Weights of a small transformer language model.
Size: 17 layers, width 512, 4 heads of 128, MLP 1024 tanh GELU, vocabulary 15664, 44.1M parameters.
Training: a variant of Muon for these matrices, 528M tokens, 8050 steps.
MLP neurons of a small language model. Each row is named by its layer, matrix (down: output weights) and neuron, and shows model dimensions 32-127. Each number is 128 + 32 x the weight over its row's rms, rounded and kept within 0 to 255. Numbers have three digits each.
After each neuron's rows, "raises" lists the tokens whose logits its output raises most directly, leaving later layers aside.

L13.down318:063109053136095140112095107183150109179131155111158109141155144158151104142134176183133127105184165132094165084157119156150180116157180100113114121182057104100157168157159145105184140156083121116102110161133101092147150147141137131144088189135170112147148092123094070086134116243123146138
raises: "y", "y |", "y's", "ym", "y and"

L9.down448:083096109117104093194115137143109102137136172080166143147090140161132125138184140151113079176102092140094111064098164116042058129092152172193148113124167157084163206099148140111068086101128131103126120146080100104114165093103149129136155154084157194116136125097102155087183094132179147069
raises: " commander", " Commander", " officer", "itor", " candidate"

L4.down58:126143098159083115056092093136106146072126139097150142151158136112122126103093182125088118097124139147110133100128144098149101102148095074080099180139142068090129104104178146159108131173219105170064108157100147158137144092144091152148171093130167167140170044144051131123159119106107098118
raises: " medal – first", "ct", "rang", "dent", "ctions"

L12.down1011:122153089114075134068105118107127119074133159095119084146083176172130122146160081171104159073109146102116088148153118123128118082103134095119133206180151126122115115107155152112109115073091177124130070143168121157099098122129157149186151135134146084108109117081139086115189133120094121123
raises: "ced", "c", "uc", "ward", "wards"

L12.down788:153090151144106065201161136177149108167089107135117117166136098121134124098145154128050163170129177145122087118077164092086102103150073143162130163141131133086162121141123131113114132145120110108129174133131189118184156169148150127098109131102123139133124169085111144099197170082112134136
raises: " from", " from the", " from his", " to the", " abroad"

L12.down274:205141141094101068109145161151130131100146118168149150145088118089078105111073137114170147131136140125148132117187152119136151132132173179123185128137100154105159167139164048156172089153091077075089134136153122144133079144099132119105168103142092174138160148223114081104161166179115151112
raises: "ance", "ability", "able", "ance of", "ant"

L12.down259:199082158130151088126135142111140100176108181091121065134080148093154156103087107106123119091119088104188105110110157130134113110184139081092172130184164133124155141138152136115138140146194192111168166105094138063111134101135159112099065164155134168145139129171134113110132129134116143070
raises: "ited", "ought", "ailed", " played", "ominated"

L6.down843:128076104083131138049127085144084113150158156093065131104106136144121123104108158079160148170149071122144135136115139054090131116096135124175121096161132143160095172111119067112145179149122133102070138185083142094114144162160112145170152108118103079148074113101111152120116164103125071112
raises: "ire", "ires", "irc", "antly", "ishes"